Part of a small language model's weights.
Architecture: RMSNorm before each block, rotary positions, tied embeddings, normalized queries and keys.
Training: a variant of Muon for these matrices, 782M tokens, 5967 steps.
MLP neurons of a small language model. Each row is named by its layer, matrix (down: output weights) and neuron, and shows model dimensions 426-489. Each number is 128 + 32 x the weight over its row's rms, rounded and kept within 0 to 255.
A block is one neuron, or neurons of one layer that tend to fire together. Before each block is what it responds to, as a language model described it from the Wikipedia text at the highest values.

Responds to: Article after award verbs. The article a as the object opening after verbs like received, awarded, accepted in biographies (awarded a Ph.D.), plus counts like three and stray mid-word pieces.
L2.down917 [128 178 123 150 110 176 115 164 123 119 113 147  93 101 147  76 133 185 136  50  98 116  86  95 153 164  95 158 163 152 155 119 100 115 150  57 100 163 142  70  80  96 119 108 131 131 110 154 104 120 150 152 139 126 137 174  86 126 111 107 165 124 153 172]

Responds to: Nationality and place-name endings. Final subword pieces completing nationality adjectives or country/city names, e.g. Romania-n, Ethiop-ian, Azerbaijan-i, U.S-. before Bureau, plus whole words like German, Australian.
L3.down351 [131 150 136 167 106 166 137  66  83 129 164 114 182 119 111 132 125 123 110 108  77 130 133  91 142 164 118 115  73 127  95  78 170 133 124 100 149 180 137 108 144  87 114 148 166 135 150  88 149 180 162 132 106 115 128 133 115  98 186 150  80 136 150 137]
L3.down765 [127 100 130 157 156 115  93 117 127 133 137 103 104 131 129  63 149 178 120 135 156  61 148  94 146 175  99 175 115 115 137  98  76 121  91 117 144 177 184 143  74 113 124  98 161 121 141  92 105 165 128  53 107 161 170  96 103 183 145 153 103 112 113 154]
L3.down779 [ 93 144 143 114 106 104 134  92 118 126 110 125 129 180 132 135  50 153 133 125  89 175 130 118  96 150 138  82 115 128  76 216  76 127 103 104 137 126 142 163 178 171  49 131  91 131 147 114  95 105 124 124 106 134 114 146 125 138 142 156 120 131 145 170]
L3.down823 [ 63 132 109  93 150 157 151 109 106 150 120 144 130 184 119 151  37 132  91  89 112 130 144 145 110 137 126 118  66  78 188  93  97  86 115 145 149 106 162 118 134 108 120 124 120 140 109 128 107 111 108 179  77 140  78  79 170  89 137 131 127 139 156 115]
L3.down1131 [142 134 115 185 126 122 188 125 130 112  94 121 104 147 161 123 193  82 115 109 117  92 116 110 149 175 109 144 124 142 128  82 132  80 130 141 141 125 143  28  73 163 115 106 181 131 131 133  98 154 130 107 135 172 105 166 128 142 159 132 105 124 145 161]
L3.down1289 [105 147  78 138 115 150 145  88  92 138 135  78 151  83 106  49  99 157 182  41 104 142 123 140  82 167 154 112 119 141  89 126 113  94 134  73 157  94 142 105 161 182 102 176 192 161 161 116 157 124 106  65 120 152 134 105 151 122 142 142 128 139 108 136]
L3.down1307 [111 134 101 117 150 144  38 136 133 100 101 145 188 145 122 113 159 105 110 145  84 125 121 158 132 162 125 178 131 147 153 111 148 127 171  99 100 103 118  91 177 118 175 191 147 116 158 113 127  68  72 129 176  92 118 185 111 107 128 161 159 107 134 122]
L3.down1338 [130 126 174 180  97  76 145 135 112 121 156 151 111 191 157 155  84  91 127 170  86 127 111 133  98 134 139 104 154  57 114  76 112 111 163 115 119 122  87 149 138 167 145 196 136 138 139 109 116 145 193 131  87  79 140 121 135 135 117 160 155 170 194 150]
L3.down1493 [161 135 143 129 145 145 110  61 136  96 137 103  95 126 179  88 127 145 124 145 115 108 116 150 195 127 110 134  93  83  79 131 178 134 115 138 175 161 107 113 128 140 147 151 110  58 100 132 104 150 156 107  36 124 145 156 153 144 152 130 122 165 135 106]
L3.down2034 [133 132 136 100 126  98 139 195 139 115  84 107 117  53 228 110 146 103  89 141 119 163 112 132 112 201  97  84 126 170 119 151  98 163 138  94 129 155 134  86  94  22 121 149 126 139  95 131  71 139 118  81  87 185 110 127 149 118 152 144 181 116 115 162]
L3.down2118 [146 145 129 132 162 138 124 129 153 152 154 103 124 136 161  87 137 133 126 195 133 141 181 145 163 184  95 110 143 140 178 123 147  82 153 104  91 151 100 120 133 116  55 148 155 136 143 134 169 144 152 103 148  75  89 162 115 129 151 158 154 134 139 140]
L3.down2272 [105 141 140 165 132 114  93  97  80 198 166 125  79 157 124 117 109  62  52 137 168 180 105 114 108 154 146 135  96 150  82  93  90 167 154  91 157 178 220 135 155  97 115 188 155 137 172 170  83 123  68 152  88 128 148 162 116 185 151  96  79 141 165 112]
L3.down2323 [103 143 153 174 142  59  61 172 105 151 123 116 139 115 161 135 147 123  85 110 186 166 114 109 140  98 144 103 104 131 147 167 112  55 113 129 202 117 119 142 160 152 163  96 159 115 171 111 113 123 148 176  93  97 123 134 159 164  93 129 127 130 123 134]
L3.down2428 [114 128 186 157 131 131 105 110 112 161 107 137 134 182 130 132 144  68  95 145 106 151 115 118 174 146 136 108 147 191 123 121 136  78 127 138 135 132 104 127 109 124 146 142 142 133 119 188  94 126 141  81 135 103  30 164 109 189 129 156  97 120 157 131]
L3.down2487 [113 157 119 141 107 205 144 111 107 131 103 176 128 119 173 146 106  97 109 130 158  99  94 158 191 117  99  72 126  81 156  97 120  97 151 108  67  94  90  52 150 157 116  58 146 120 114 138 137  44 109 138  53  83 107 165 105 117 151 123 142 170 141 118]
L3.down2490 [ 78 116 144 113  85 101 170  83 109 154 178 105  73 133 120 131 197 157  90 110 172 140  81 116 129 154 140 147  94 140 135  92 169  76 162 104 152 135 163 111 168  76 121 103  79 136 136 190 136 147 167 102 103  76  75  61  89 158 141 125 141 119  47 143]

Responds to: Word-initial f fragment. Split-off first piece of a word, usually "f", right after a hyphen, quote or parenthesis, as in f(inger), solid-f(ueled), (f(MRI); sometimes other letters or " a".
L3.down85 [146  76 122  81 141 170 110  81  96 140 119  99 161 107 148 134 154 107 136 131 176  72  91 152 133  73 101 134 164 103 102 172 200 107 142  98 136 122  48 150 167  77 127 158 118 165 143  85  28 135 149  82 214 135 171  88 127 105 163 204 123 120 134 130]
L3.down163 [143  87  97 113 165 142 117 135 179  93  84 173 162 160  62 158 100 134 179 124 126  76 114 112  81  80 146 126 108  71 137 118 104 144 102 160 118  53 134 122  51 149 112 107 141 132 118 134  40 120 134 126 182  74 131 105 113 137 145 145 118 101 102  91]
L3.down491 [160 123 128 119 137 113 119 178  81 119 172 134 131 183 110 160 101  99 110  83 108 162 101 143 198 123 133 108 109 167  63 149 163 131  95 167  50 140 136  67 154 138  76 120  70 110 153 182 103 184 135 205 146 101 151  80 112 165 119 149 168 141 144  73]
L3.down744 [163 110 206 161 132 103 132 151  86 110 164 202 165 177 110  77 159 125 105 138  65 138 142 187 126 105 111 112 142 176 173 149 121 122 209 155 129 163 128 138 168 138 117 184  94  94 109 143  78 150 179 167 175  80 168 118 136 149 147 131 187 147 118 109]
L3.down753 [119 139 121 134 110 116 171  81 148 129 160  93  99 130 148 129  83  72 123 197  95  83 126 137 123 129 122 160  49 150 142 101 109  28  81 137 166 171 171 126 173 131 129 135 134 152 154 147  97 163 128 120 138  96  68 135 138 113 167  88 141  90 129 112]
L3.down883 [132 162 108 139 137 117 169 124 155 109 106 138 160 127 109 159  77 151  77 184 175  95  84 153 129  56  97 157 135 129 104  93  85 107 148 160 147 162 105 126 152 100 157 129 125 149 184  80 134 126 191  78 164 138 153 169 130 115 131 155 111 144 140  83]
L3.down897 [137 171 184 127 147 154  83 190 186 128 108 143 141 133 120  55 122 122 145 187 111 161 145 122 106 115 104 136 126 137 140 127 160 170 155 165  72 119 122 149 130 121 105 179 161 158  70 149 124 125 107  95 121 195 147  78  86 158 137  54 154 120 136 205]
L3.down1167 [176 122 186  83 118  88  98 163  91 111 184 114 105 177 139 142 173 140 166 108 145 112 123 188 139 115 121 153 125  81  96 132 122 119 107 108 113  62 156 118 159 135 102 135 127 122 133 115 144 144 169 126 140 146 146 147 171 124 197 114 108 127 131  72]
L3.down1443 [171  70 140  73  94  99 155  94  89 145 124 101 146 135 145 136 121 164 158 149  86 128 177 165  92  86  82 145 107 120 104 126 125  87 154  91 136 135 132 115  87 141 144  88  99  83 145 109 135 136 127 110 147 145  89  77 139 151 133 128 137 157 127 110]
L3.down1546 [102  76 204 114 178 108 110 184 156 100 108 148 145 166 151  87 201  77  76 183 115 159 123 128 109  88 143  81 147 122 108 117 176 149 119 158 140 114 106  66 134 104 122 154 158 166  85  59 109 116 146 181 119 110 113 144 117 152 103 153  99 145  81 172]
L3.down1699 [159 143 121 117 135 115 135  93 158 113 141 135 148 142 115  93 151 168 139 126 157 147 101 145  91 102  91 105 132 133 142 188 118 133 134 155 122 138 130 141 114 136  95 161  96 146 147  95 124 145 121 169 159  75 115  82 152 116 107 163 125 156 103 174]
L3.down1741 [146 151 122  89 166 125 160 115 193 108 127 126 119 160 113 110 119 156  99 165 179  99 155 120 173 161 140 173 125 120 102 132 152 101 122 138  58 152  69 111 205  91 179 173  82 110 103 137 117 151 129 193  94 138 139 141 168 203 153 106 142 194 108 140]
L3.down1795 [121 185 127  90 148 163  81 148 152 106 155 128 143 145 167 147 185 145 113 124 131 157 104 105  86 147 124  84  78 122  92 110 134 152 109 146 137 155 160 141  98 168  67 106 139 109 153  90  79 133 153 122 155 169 113 155 122 153 128 127 139 151 102 144]
L3.down1912 [ 97 107 137 160 125 148 154 105 140 131 162  85 115 111 166 107 156 187 153 105 109 120 121  85 174 129 113 127  99 102 147  80 124 152 123 155 159 145 130  99 119  55  99  96  96  78 113 142 125 101 190 139 141 143 102 101 107 133 162 117  99 159 109 133]
L3.down1990 [148 133 118 109  98 160  80 126 178 107 131  86 185  84 124 170 121 174 104 121 112 152 192  86 117  78 175 100 136 140 154 123 120 150 105 106 173 126 145  73  83 194  92 109  86 124 126 109 186 125 140  76 105 101 135 126 116 159 167 114 125 114 164 139]
L3.down2221 [123 157 168 193  76 114 180 176 132 129 153 105  62 141 165  88 145 143 100 146 143 142  92 106 154 117 189 140 125 144 139 129 125  72 166 187 185 152 178 127 111 183 140 137  85  88  99  88 136 201 129 162 137 127 103 128 101 145 184 184 152 106 148 146]

Responds to: Nationality and place-name pieces. Word pieces that complete nationality, language or country names, and whole adjectives like French, European, British, e.g. Filip-ino, Tunisi-an, Moroc-co.
L2.down1807 [158 144 130 102 101 119 191  62 162 178 111 130 179 182 150 100 134 180 116 134 103 156 105  68 130 135 166 145 100 104 132 125 146 116 171 121 183 132 108 128 175  65 180 118 105 117 130 118  76 141 145 115 140 133  85 147 125 160 110 160  56 100 139 107]

Responds to: Place-name endings. Final word pieces completing country, region, city, language or people names, such as Cypr-us, Bah-rain, Madagasc-ar, Telug-u, Helsin-ki.
L5.down257 [157  98  78 188  84 137 120 134 131 108 112 108 132 145 148 123  88 146 168 120 128 123  72  65 108 127 127 166  90  78 168 142 122 151 165 207 125 152 147 145 101  91  82 149 150 129 144 144 139 102 173 103 130  83 102 137 152  80  53 121 126 131 117 134]
L5.down1615 [135  76 105 182 102 128  94 158  93 123  25 130 117 103 229  74 147 147 100 174  66 153 136  99 160 111 137 119 118 129 119 118 131 141 117 108 108  97 222  72  92 162  83 177 173 176 133  58 115  53 145  92 107 130 142 146 138 190 142  79 130  98 171 124]
L5.down1661 [146  84 122 152 164 120 141 148 117 102 122 120 163 145 105 123 126 122  80 142 124 134 128  52 130 150 187 146 139 105 147 125  93 205 124 162 214  86 166  98  95 145  85 141 117 139 139 164 190 129 172  79 143 107 122 112  77 166  97 128 123 167 110 135]
L5.down1852 [184 131 128 188 195 191 170 163  99  96 160 105 110 110  92  98 165  57 134 140  75 126 103  99 145 175 153 120 103 182 101 128 111  87 157 133  83 101 137  65 116 143 186 145 124 111 148 126  69  83 173  78 119 169 101 161 109 159  89 116 158 150 144 147]

Responds to: Indefinite article "a". The indefinite article "a" in running prose, mostly after as, is, in, or of (as a result, is a list), and occasionally a leading "A" word piece (April, Australian).
L5.down682 [112 129 148 161  92 102  64 135 127 140 154 113 150 121 127 141  93 160 122 117 140 114  77 176 112 175 123 108 116 136 166 108 173 137 163 103 139 127 166 119 192 120 107  96 108 142 120 122 131  98  85  92  92 126  98 182 151  72 146  96 146  69 105 182]
L5.down827 [126 161 111 136 173 165 112 123  71 199 149 120 112 105 115 111 124 135 109  92 107 159 110 140 113 150 163  76 122 119  83  98 152 122 202 177 159 188  58 145 142 197 110 130 159 137 128 167 117 150 120 132 160  96 109 112 152  90 123  58 126 173  56  62]
L5.down1473 [155 149  80 162 170 126  97 134 118 185 172 161 152 123 103 155 144 122  81  68  84 137 103 130  87 149 149 124 144 145 106 127 100 106 119 123 150 163  66  92 117 134 131 166 107 130 127  71 129 112 154 129 139 146  82 151 125 162  73 107 158 141 114 153]
L5.down1738 [142 130 137 156  96 183 153 164 133 113 152 169  91 171 122 140 114 100 123  95  90  72  58 113 147 155 149  91 130 104 152 124 117 156 133 111 155  91 163 142  82  89 150 178 133 173 126 109 125 197  66 157 109  35 116 143 172 114  75 101 106 138 118 114]